{"num_hidden_layers": 15, "hidden_size": 448, "num_attention_heads": 7, "num_key_value_heads": 7, "head_dim": 64, "intermediate_size": 2688, "vocab_size": 8192, "hidden_act": "tanh_gelu", "norm": "rmsnorm", "norm_place": "pre", "norm_eps": 1e-06, "positions": "learned", "qk_norm": true, "attn_scale": 0.168, "bias": "all", "tie_word_embeddings": true, "parallel_block": false, "init": "uniform", "init_std_qkv": 0.0201, "init_std_o": 0.00367, "init_std_up": 0.0201, "init_std_down": 0.0015, "optimizer": "muon_variant", "learning_rate": 0.0106, "lr_mult_down": 3.0, "beta1": 0.95, "lr_head": 0.00672, "warmup_steps": 100, "schedule": "wsd", "decay_fraction": 0.868, "decay_shape": "pow", "final_lr_fraction": 0.0, "batch_tokens": 65536, "max_seq_len": 512, "doc_mask": true, "z_loss": 0.0001, "train_tokens": 789300000, "max_steps": 12044, "dataset": "wikipedia_en"}
MLP neurons of a small language model. Each row is named by its layer, matrix (up: input weights) and neuron, and shows model dimensions 48-303. Each number is 128 + 32 x the weight over its row's rms, rounded and kept within 0 to 255. Numbers have three digits each.
After each neuron's rows, "fires on" lists the tokens most often at its 100 highest values on Wikipedia text that the model never trained on. A number after a token or word is its count.

L11.up657:129151057146123140120148145068146102115079119104133087140156083090186148086054093151098134119168149136212097099130133121134140140178121168095133217121148109128075110165087103106137121124120149088081144135145093126089114140107122111143082148180121095150139146160151141170116100152139167164186136130110104123097122119091099088140150185134125151146143143080118142095134114195150124139161100115106121091171156136116078165104123117194132124109152114113110140113154147071135098120141131090133080118132175097129144143124149077085107109141124119191159184120094143091113136105137126086124088079132133137116117028128131114150141146150136109114115101117143157059190114132027124077126110103118060068097152196098057083154133136175147100054149110128095140142133138127140091166110156
fires on: " is" 28, " are" 6, " now" 6, " not" 6, "t" 4

L11.up2187:091145115131137034118135095141135195111097147132081129163150142079119090117126099140178142136113174104150103104061100134163099102102101175082167203145120137143132131106118103160149134103120147119098144102108158193105120184135167130125137183136067155145157129118155119176161085166134128070053208133139090136148133133077136186117138110098122192196118123162160115119128182128089098125166130124150132090119166115148133118093156147115153138071170141135121146115130114061098144138072163153128152164126171149126184126141096092138162066129143091161080191113120096172134103142137128112149127134134192148106095118100097140137085154060114069126149089148096199205125103097136091110119154124152089144087132124120126102112026136066168156159126132155154100079101159094139119146069040
fires on: "M" 21, " the" 17, " M" 12, " ec" 7

L11.up2685:144071118190123147117100140137103140098130132080104156123118137241140154151062159078122126141071096163115080101173107140136126065125178173136129102123204100132168068113139153095146139124144150129075091066140051150158158190072120137104162145140123105081115130151065096134118101144117140138127094165104120111111173127125134118144163099143171122099098151129168130091100058141135113115129155151130149145104097125134143110129151096111162149144116121058108103091138202163152108121127073082089129136131140072129147096168130126095131145145132150079160090117131050157126178099151096185124162083159180235105115119143153091147115175142091122140151129072158111135089184160127126104114142140083123128168124119138176134154165127105104108118124096155150150132041126040112116128130088
fires on: "th" 19, " first" 11, " third" 8, "st" 6, " second" 5, " First" 4

L11.up2056:098143147107125117126153139146135128112152136080112134102147168128166103106175127135161123162122075084162248090124166124145165120048110120122136158180155104060119130100095099156084170099111135078130095119151105146128101147095120195143164145163158118070124122128105116118106158119160151121169172138140117061126100083152094125091192133126166099107129093145087106140116159110144100151152143119104125153154094104119093060087063104105093119081134102123101094106151120147138130101164133078125146175100046150160117126059122132052110146173104163115108088136115146131127120149158122120125210171169135116124116143131104126187168141090163108137105131050105147168129143114077071160098130149139116150172157144175142141106130161033220114112090179085167147110103089078152120118125160
fires on: "s" 47, " separate" 5, " get" 4, " gets" 4

L11.up1111:144139198118106175182120143150102061163126166135127083136181096166068132144132139139121120130077076137151108150100148126136135143123163091133142168202110141105115101138163151140126105058138171156096139109126146149171141100070092133117117131116200132128085078113154165101171172142114149164111131102189108100128130116159135156123146170142098087141130210089106145097151115139137112049104119155152152180103159111117086139079095151154110136099141136101176193078117147074156116172124146118114160179141104142134099132128105087120063087142096158131188120097123177097090142105114044115111099136111088142159088104127166150095079100090082125122112110103099194152130151127092120113135094150155097139069122138118117182113114161152176127157086094103135097096153052156072120147092067
fires on: "." 54, "\n" 12, "\n\n" 5, " rel" 4, " of" 4, "," 4

L11.up1181:081128145146091151085111169060118147130063148165145157115183156140046134115086188153200093137157097162113148148103196164109099111112133060074097078105120136073074095115152079145116150158103131148136182094125055048128142077152134058117144102095161115132145108108120092130116159165144167138149120113184150118160071120162102155064135153145127103139095212105092133134128143172185116018100130104095149099103091097155149115111102097147109089131100029116204111161134116097153173108082156140142153143066140120152118145138119122135152124097139142102192070163057110136121142134117135125112165166153131124165115123139165135134162130109095116141121087152131111190087136169125128139084117092058088115131099151184182130066115152108094127078095063120087153093110181145145052133171134
fires on: " Sp" 13, " b" 10, "t" 7, "p" 7, "B" 7, "St" 7

L11.up568:132166110122174128106083095119097133127150089144105185098095118143133103151080148185139170156086089194130143126149148128131114121115085090071124091146054122097078130131131157145139105082187167133154141120118182094148153069218099144084121116107219119155094145076155103113132111055154065154087124075135198122188071126129159097142092093142104120172141078113163193209158126106080048149126120090146171138105148092095144152175103144156059094097132133148134112094097136134133125049122132142093116100115100108150160128130131101139140091158143147152168121119084122161139115123070138103099051131138148184153147113139120123149177125136124139110145099131132093131150133101111067152148153151196144124065142128159130144161122138127101149106208077021107159171135125132153150124162077
fires on: "T" 17, " Ta" 13, " Me" 9, " she" 6, "Te" 6

L11.up1573:101099126067149119180187135161131096102181128090134134101133137173143114135145130132056123079129131091064192114080129087093179091072133094126168115141123167152129157118071132086125128142152161120126073118089149097152115111091061084115171151123140102113106142076160089170117145147102098128136104102161146130148130123175098196162150097099098145157108136120133149108093178096144032098077140130047138190130127106161150148185071130200124148146112172132111072114119131073093159145152117144116065131173139055097149107050064113142141114187116168148090148156112109148109137086157162070155186098153144087069142073142159113189158165167143137115138142111072168087117158130108106167101077132108173095144089146128156076161132126151182123090132111095104138129116164116151105135118096
fires on: "s" 38, "e" 11, "o" 8, "a" 6, "i" 5

L11.up809:122207096162074062103090103145107123177075144141142149066109144176118148111101085125162136082172100136152106169080186141107143216193141173089107122144189103144100142119119131112126121104156125203079133162099145130173097115088124154130132114141076141064132099139186111142114088119189135099168110119162117160133085133110118111063136091218113137136149101088167135122124141147125128140124144107163075104126100084135124157106195142097129121177112127133105128168080162139108097072124133113135163109114070133127119092181120124107137105183132172222172092087103116166125156169140089150154087101122148145169085210150134156132119112137085099084129099107146131165144084112115146099107087103143065159117066071072160137088126100114048106127124186135118123128098130108147131168078103
fires on: " he" 18, " has" 14, " she" 12, " also" 8, " She" 5